Weights of a small GPT-style language model, trained from scratch on English Wikipedia.
Size: 8 layers, width 192, 3 heads of 64, 6.31M parameters.
Architecture: untied embeddings, attention and MLP in parallel.
Training: a variant of Muon for these matrices, 280M tokens.
MLP neurons of a small language model. Each row is named by its layer, matrix (up: input weights) and neuron, and shows model dimensions 96-191. Each number is 200 + 40 x the weight over its row's rms, rounded and kept within 0 to 999.
After each neuron's rows, "fires on" lists the tokens most often at its 100 highest values on Wikipedia text that the model never trained on. A number after a token or word is its count.

L2.up210,218,265,147,223,116,157,180,182,129,220,223,224,168,189,201,183,217,159,142,221,177,190,251,178,172,215,249,248,166,208,111,185,240,214,147,144,214,204,187,171,216,157,218,177,154,148,139,182,210,169,179,252,189,168,266,216,183,254,128,176,154,229,208,213,199,200,232,154,188,256,142,254,231,268,206,145,149,233,196,212,220,176,162,205,290,234,191,110,222,211,259,194,172,256,215,168
fires on: "ed" 18, "ing" 11, " signed" 9, "s" 9, " called" 6

L2.up830,220,216,235,87,193,225,142,194,205,137,156,175,186,129,192,250,183,120,227,197,210,157,202,170,227,146,196,219,239,201,154,253,202,215,227,179,181,249,207,165,184,179,156,152,228,191,243,217,201,174,194,205,178,200,189,190,204,254,188,223,170,240,170,160,173,288,243,192,200,244,170,242,178,154,325,217,253,267,159,235,203,188,223,216,206,90,142,254,189,159,234,197,237,185,219,228
fires on: " of" 32, "," 20, "per" 8, " following" 6, " ass" 5

L2.up753,205,118,164,172,173,204,245,175,169,214,209,252,178,215,141,218,165,214,195,258,233,233,203,189,261,209,252,185,212,152,200,142,214,168,188,207,228,161,226,186,140,238,149,196,259,193,139,122,228,229,281,236,202,199,168,226,252,184,125,166,215,224,224,216,215,203,195,248,236,217,172,200,256,192,268,237,254,199,228,246,203,169,146,181,219,228,176,128,206,143,229,233,189,214,228,187
fires on: " Rep" 13, " prop" 13, " rep" 11, "ats" 8, " with" 8, " app" 7

L2.up772,275,284,176,153,250,168,282,192,183,179,177,167,201,180,189,189,237,191,233,248,188,234,203,251,194,212,181,178,283,226,106,224,212,228,198,192,237,159,149,229,200,174,219,218,219,182,176,266,209,122,163,231,199,262,178,181,234,245,161,225,260,190,161,117,236,219,233,222,234,253,148,184,232,252,228,149,184,181,170,190,246,206,257,129,193,203,168,142,135,231,219,190,188,214,159,180
fires on: "or" 47, "re" 15, " of" 9, " other" 7, " Other" 4

L2.up112,235,176,189,225,182,176,203,161,263,183,222,216,169,242,196,175,146,205,172,201,301,125,213,161,229,268,239,207,143,217,191,200,133,197,203,184,149,189,181,211,192,133,285,199,198,159,257,176,261,186,186,108,187,221,245,223,95,150,212,204,191,155,227,178,210,230,266,162,212,269,215,207,135,159,212,190,273,160,214,195,170,265,188,266,279,257,224,129,242,237,159,202,205,245,195,188
fires on: " prov" 15, " make" 11, "akes" 9, " took" 6, "ing" 5, "ract" 4

L2.up931,226,169,173,227,179,161,175,219,210,204,138,163,185,249,201,203,198,136,171,130,137,161,242,221,260,190,159,144,249,235,224,237,129,140,239,228,211,141,245,184,205,198,170,217,194,176,210,211,193,319,190,195,195,218,199,170,180,197,171,207,183,201,205,157,196,228,204,260,222,211,163,246,149,246,178,239,229,210,176,205,314,187,303,261,306,174,172,230,221,213,193,272,245,224,186,179
fires on: " most" 17, " cons" 16, " cent" 11, " enc" 11, " first" 7, "0" 7

L2.up390,183,209,166,195,224,148,202,213,196,250,115,201,159,201,240,205,189,276,181,207,293,252,191,156,189,256,263,185,200,297,184,151,216,232,214,189,127,231,197,294,165,197,130,119,188,219,212,232,153,185,195,264,267,242,157,143,217,192,179,192,193,150,204,237,246,211,197,230,120,210,176,251,236,186,150,224,212,170,206,268,179,162,185,179,199,247,222,271,300,244,166,217,185,188,219,248
fires on: " tr" 20, " st" 14, " Tr" 13, "r" 12, "in" 8, " tour" 6

L2.up132,224,204,136,225,139,214,220,114,221,195,149,116,213,227,228,219,237,206,176,175,172,167,243,257,260,237,184,209,198,186,137,230,187,161,127,203,249,273,270,181,241,155,146,171,176,188,125,229,143,180,181,179,185,202,163,236,102,199,185,178,228,275,219,129,168,201,204,208,210,186,195,169,175,309,142,221,157,202,186,207,191,172,185,237,271,162,146,205,166,167,181,238,261,220,245,264
fires on: "0" 37, " is" 16, "s" 5

L2.up1070,203,146,134,207,156,135,211,191,162,237,182,252,227,289,114,161,254,173,177,221,229,226,229,208,181,218,270,198,231,235,193,251,204,201,164,191,210,248,268,183,213,208,305,193,223,245,189,168,178,198,168,160,250,260,189,229,182,151,191,254,249,168,214,182,212,140,225,221,194,229,248,272,123,237,297,211,234,223,212,104,177,229,199,142,220,303,184,209,213,279,205,185,179,249,188,217
fires on: " more" 16, " own" 13, " new" 8, " produced" 7, " published" 6, "ed" 6

L2.up415,216,184,122,177,263,184,193,173,227,221,179,168,257,225,237,251,223,225,253,186,155,223,261,215,199,182,236,178,156,153,212,200,223,183,223,175,242,253,187,233,213,250,112,214,185,285,188,183,167,183,174,217,154,191,259,115,221,255,131,164,244,221,188,113,139,256,265,198,198,149,234,170,263,175,192,171,284,199,184,154,200,159,242,182,175,195,182,187,220,207,169,176,234,162,175,202
fires on: " of" 43, "ll" 6, "est" 4, "able" 4

L2.up877,197,206,204,219,77,287,191,153,260,278,165,132,133,222,195,197,207,228,241,189,259,246,207,166,152,178,269,227,237,228,208,198,227,186,168,155,206,183,247,208,281,257,276,218,200,217,218,181,161,227,158,222,172,178,207,237,197,222,240,212,199,203,182,286,165,212,242,187,170,143,178,230,186,148,182,176,250,178,205,129,223,248,228,185,302,124,194,217,216,249,186,171,254,171,199,151
fires on: ";" 34, ":" 19, "ro" 6, "9" 5

L2.up460,144,275,172,196,238,241,213,198,223,204,242,160,221,196,183,198,192,187,204,151,239,254,174,152,79,169,92,191,262,194,181,212,185,158,156,216,256,157,118,154,187,169,241,214,253,201,222,209,229,166,259,190,213,209,186,264,147,200,167,158,170,218,211,163,177,196,229,197,128,252,224,148,225,207,204,205,256,173,175,166,184,241,243,226,173,206,260,240,243,220,229,139,164,196,299,283
fires on: " as" 14, "ly" 10, "ren" 9, " be" 7, "oin" 7, " ." 7

L2.up78,174,163,212,195,157,186,279,195,189,168,218,134,232,278,177,107,236,214,179,210,182,184,205,198,219,146,272,220,172,201,199,223,213,184,186,170,209,224,292,187,162,208,210,159,128,204,179,242,180,196,253,162,164,276,221,206,143,124,193,209,268,194,182,155,249,185,142,267,268,164,227,202,159,201,165,186,185,231,187,169,217,250,230,238,167,203,240,181,280,205,203,163,230,211,261,206
fires on: " school" 18, " father" 8, " histor" 7, "akes" 7, " is" 6, " were" 5

L2.up644,192,235,119,209,135,154,236,165,199,173,193,244,322,188,158,155,238,213,155,194,123,247,184,223,254,252,192,139,209,162,216,213,177,232,143,205,155,209,285,157,200,239,192,226,270,131,155,72,246,169,203,209,232,197,238,200,162,231,110,215,288,191,190,131,268,200,214,221,224,146,201,255,212,161,233,224,217,236,161,130,154,249,249,154,228,245,204,212,271,166,209,181,250,154,274,211
fires on: " dr" 18, " features" 15, " c" 11, "ats" 8, " with" 4

L2.up712,219,140,221,145,226,178,224,227,230,189,93,190,268,158,216,183,136,143,239,306,211,161,133,169,236,172,167,272,268,164,139,170,187,167,157,200,211,239,193,203,253,173,165,162,218,211,218,180,205,151,221,198,183,179,187,260,147,210,244,204,249,240,254,200,199,186,248,229,202,141,171,202,202,237,170,175,164,207,240,182,164,208,249,199,252,148,200,187,214,247,209,216,222,160,195,234
fires on: "th" 37, "0" 13, "t" 9, " /" 6, " Robert" 6

L2.up1017,236,174,190,268,261,217,222,215,192,188,96,265,226,277,169,170,124,144,181,202,213,174,205,206,199,160,153,177,263,225,236,199,191,269,168,224,127,182,184,187,215,223,235,197,228,190,140,249,243,195,228,250,219,189,232,231,222,161,263,250,128,102,167,167,186,225,239,245,182,165,183,200,178,187,187,191,300,177,225,180,213,138,273,176,223,183,149,245,252,132,125,217,279,192,248,186
fires on: " Har" 16, " test" 12, " ship" 7, "ter" 6, " system" 5, " cer" 5

L2.up1073,235,183,151,164,135,146,290,184,164,188,194,86,193,205,217,151,160,182,264,258,167,259,223,171,195,226,208,238,219,221,206,158,154,242,196,165,206,182,221,225,192,191,150,225,207,164,221,217,181,149,215,218,214,228,210,148,219,203,240,291,190,142,254,188,223,219,210,236,175,207,173,207,170,218,223,219,161,214,177,234,249,198,187,242,210,255,223,168,232,228,190,220,198,196,209,216
fires on: "re" 45, "ed" 6, "ated" 5, "able" 4, " of" 4

L2.up287,172,208,158,208,197,167,224,246,240,193,282,169,192,178,181,161,161,145,240,285,231,227,216,219,243,212,145,212,235,169,207,163,216,172,270,156,163,235,215,246,286,179,198,224,284,187,173,265,202,211,189,261,178,140,177,203,179,251,267,272,214,206,174,172,232,169,209,202,169,162,163,272,208,224,188,223,186,175,227,251,189,271,137,296,200,214,127,236,200,119,195,173,211,236,200,218
fires on: "ia" 27, "an" 6, "men" 5, "s" 5, " Location" 5, " men" 5

L2.up832,231,185,217,208,174,178,179,161,205,272,128,194,162,245,261,216,167,132,184,189,189,229,216,192,229,220,129,203,227,226,219,218,264,204,259,131,215,257,142,260,202,239,139,224,228,155,241,220,220,135,237,160,136,203,195,237,159,210,184,200,190,194,234,185,189,262,227,223,203,211,275,164,217,165,252,186,250,230,204,191,187,251,202,192,217,210,179,239,142,100,204,181,273,189,205,236
fires on: " of" 20, "," 18, "es" 17, "os" 8, "ins" 7, "as" 6

L2.up239,287,270,120,258,135,182,226,161,138,243,146,289,137,195,184,144,168,168,193,183,224,160,174,191,221,257,156,161,202,192,209,104,182,197,154,234,193,197,243,193,265,177,199,188,180,196,178,184,181,174,182,210,209,186,207,199,250,159,257,220,222,206,209,235,197,237,174,145,149,192,232,213,123,169,290,209,219,208,197,190,217,254,237,227,200,229,256,199,217,185,197,271,176,193,177,228
fires on: "all" 40, "akes" 9, "land" 6

L2.up672,219,239,280,198,178,181,250,115,200,215,203,194,263,225,183,175,195,217,216,175,183,162,140,115,233,207,213,228,240,178,273,167,189,205,190,148,173,192,209,237,175,245,158,219,234,213,219,141,219,238,231,222,184,231,221,197,136,179,193,221,199,218,146,167,190,252,179,213,188,227,185,214,222,141,245,234,196,227,114,179,236,214,251,245,176,184,127,234,218,246,241,293,306,168,236,245
fires on: " th" 27, "Th" 15, "her" 11, " sq" 6, "ad" 6, "h" 5

L2.up998,216,285,228,239,226,225,201,186,192,234,177,188,158,250,171,153,165,181,229,207,265,196,284,174,138,270,205,171,225,212,197,157,224,162,126,223,242,197,167,207,225,195,170,198,211,188,270,173,173,151,240,180,158,217,204,205,222,251,237,169,133,159,206,211,150,325,241,194,178,129,197,223,196,240,230,166,197,143,188,238,271,228,233,221,145,179,226,209,140,245,155,114,176,157,175,237
fires on: "able" 23, "y" 9, ":" 9, "w" 5, "ther" 5, "9" 5

L2.up282,225,214,166,248,164,220,228,194,234,204,176,148,139,158,198,174,142,248,137,242,230,214,211,186,140,207,148,260,178,201,201,269,162,207,220,149,198,170,185,174,231,219,203,151,299,170,216,100,251,200,202,187,208,176,268,264,167,208,191,206,198,187,158,111,175,201,224,217,228,146,194,199,264,173,185,126,259,170,162,227,157,213,153,152,242,180,281,242,191,150,201,148,221,248,294,175
fires on: " l" 32, " was" 21, " as" 8, "born" 6, " be" 5

L2.up695,244,191,165,142,157,200,195,232,249,170,129,225,216,139,189,117,201,206,185,234,242,238,190,263,210,228,173,260,273,226,265,222,197,225,156,182,219,166,117,200,187,236,181,135,252,157,233,192,124,216,153,230,248,194,235,195,186,238,221,217,259,218,160,164,215,219,236,221,214,201,234,246,217,178,254,199,182,207,182,159,207,125,293,221,290,155,148,222,198,187,180,185,201,217,181,160
fires on: " of" 47, " organ" 10, " won" 9, " did" 5, " elect" 4

L2.up570,209,221,199,202,216,160,234,171,204,183,229,183,243,207,128,227,146,264,189,166,220,285,180,230,191,214,175,184,197,224,288,222,211,213,238,251,192,129,267,192,134,147,253,118,212,244,208,245,189,126,117,177,204,245,193,278,185,193,244,250,189,165,228,157,193,223,230,177,235,175,169,215,255,214,173,239,284,251,146,91,223,146,212,208,205,322,196,227,184,198,229,229,224,230,184,177
fires on: " Gl" 19, " made" 10, " gl" 8, " m" 7, " coll" 7, ":" 6

L2.up280,143,211,175,199,195,204,212,179,263,288,150,158,233,286,205,129,300,229,243,165,185,220,216,200,230,240,199,231,167,152,151,185,259,295,246,207,169,203,254,203,256,235,187,235,198,162,202,263,143,208,260,164,227,151,153,209,185,225,169,267,154,181,204,257,178,218,251,216,198,210,164,248,217,211,257,204,252,227,149,161,177,208,174,167,187,200,202,243,242,203,261,122,198,178,136,209
fires on: " to" 45, " of" 18, ":" 6, " following" 5, "g" 4

L2.up699,196,186,301,238,208,207,216,141,211,181,155,169,117,213,289,167,153,255,175,216,191,228,226,194,182,248,221,226,236,219,213,151,215,159,230,270,231,189,159,124,145,120,197,236,179,228,212,251,159,171,213,244,84,200,188,229,217,140,183,228,224,202,198,209,193,138,238,181,198,203,213,216,220,219,243,214,266,227,184,222,291,225,244,223,164,193,182,281,177,218,239,211,167,242,165,230
fires on: "H" 11, "g" 11, "ld" 10, "it" 8, " Website" 7, "ensity" 6

L2.up746,126,197,144,223,202,152,221,201,257,155,219,185,228,277,249,219,173,242,186,187,205,188,173,149,248,236,172,200,220,194,198,194,241,195,252,169,161,258,188,207,211,178,116,214,88,205,252,246,115,191,151,263,199,270,163,167,206,229,145,189,159,179,204,218,184,192,283,206,181,225,178,206,264,166,212,202,255,273,188,130,190,163,236,173,188,202,181,258,143,193,191,115,171,164,165,283
fires on: " same" 16, " of" 16, " following" 12, "est" 10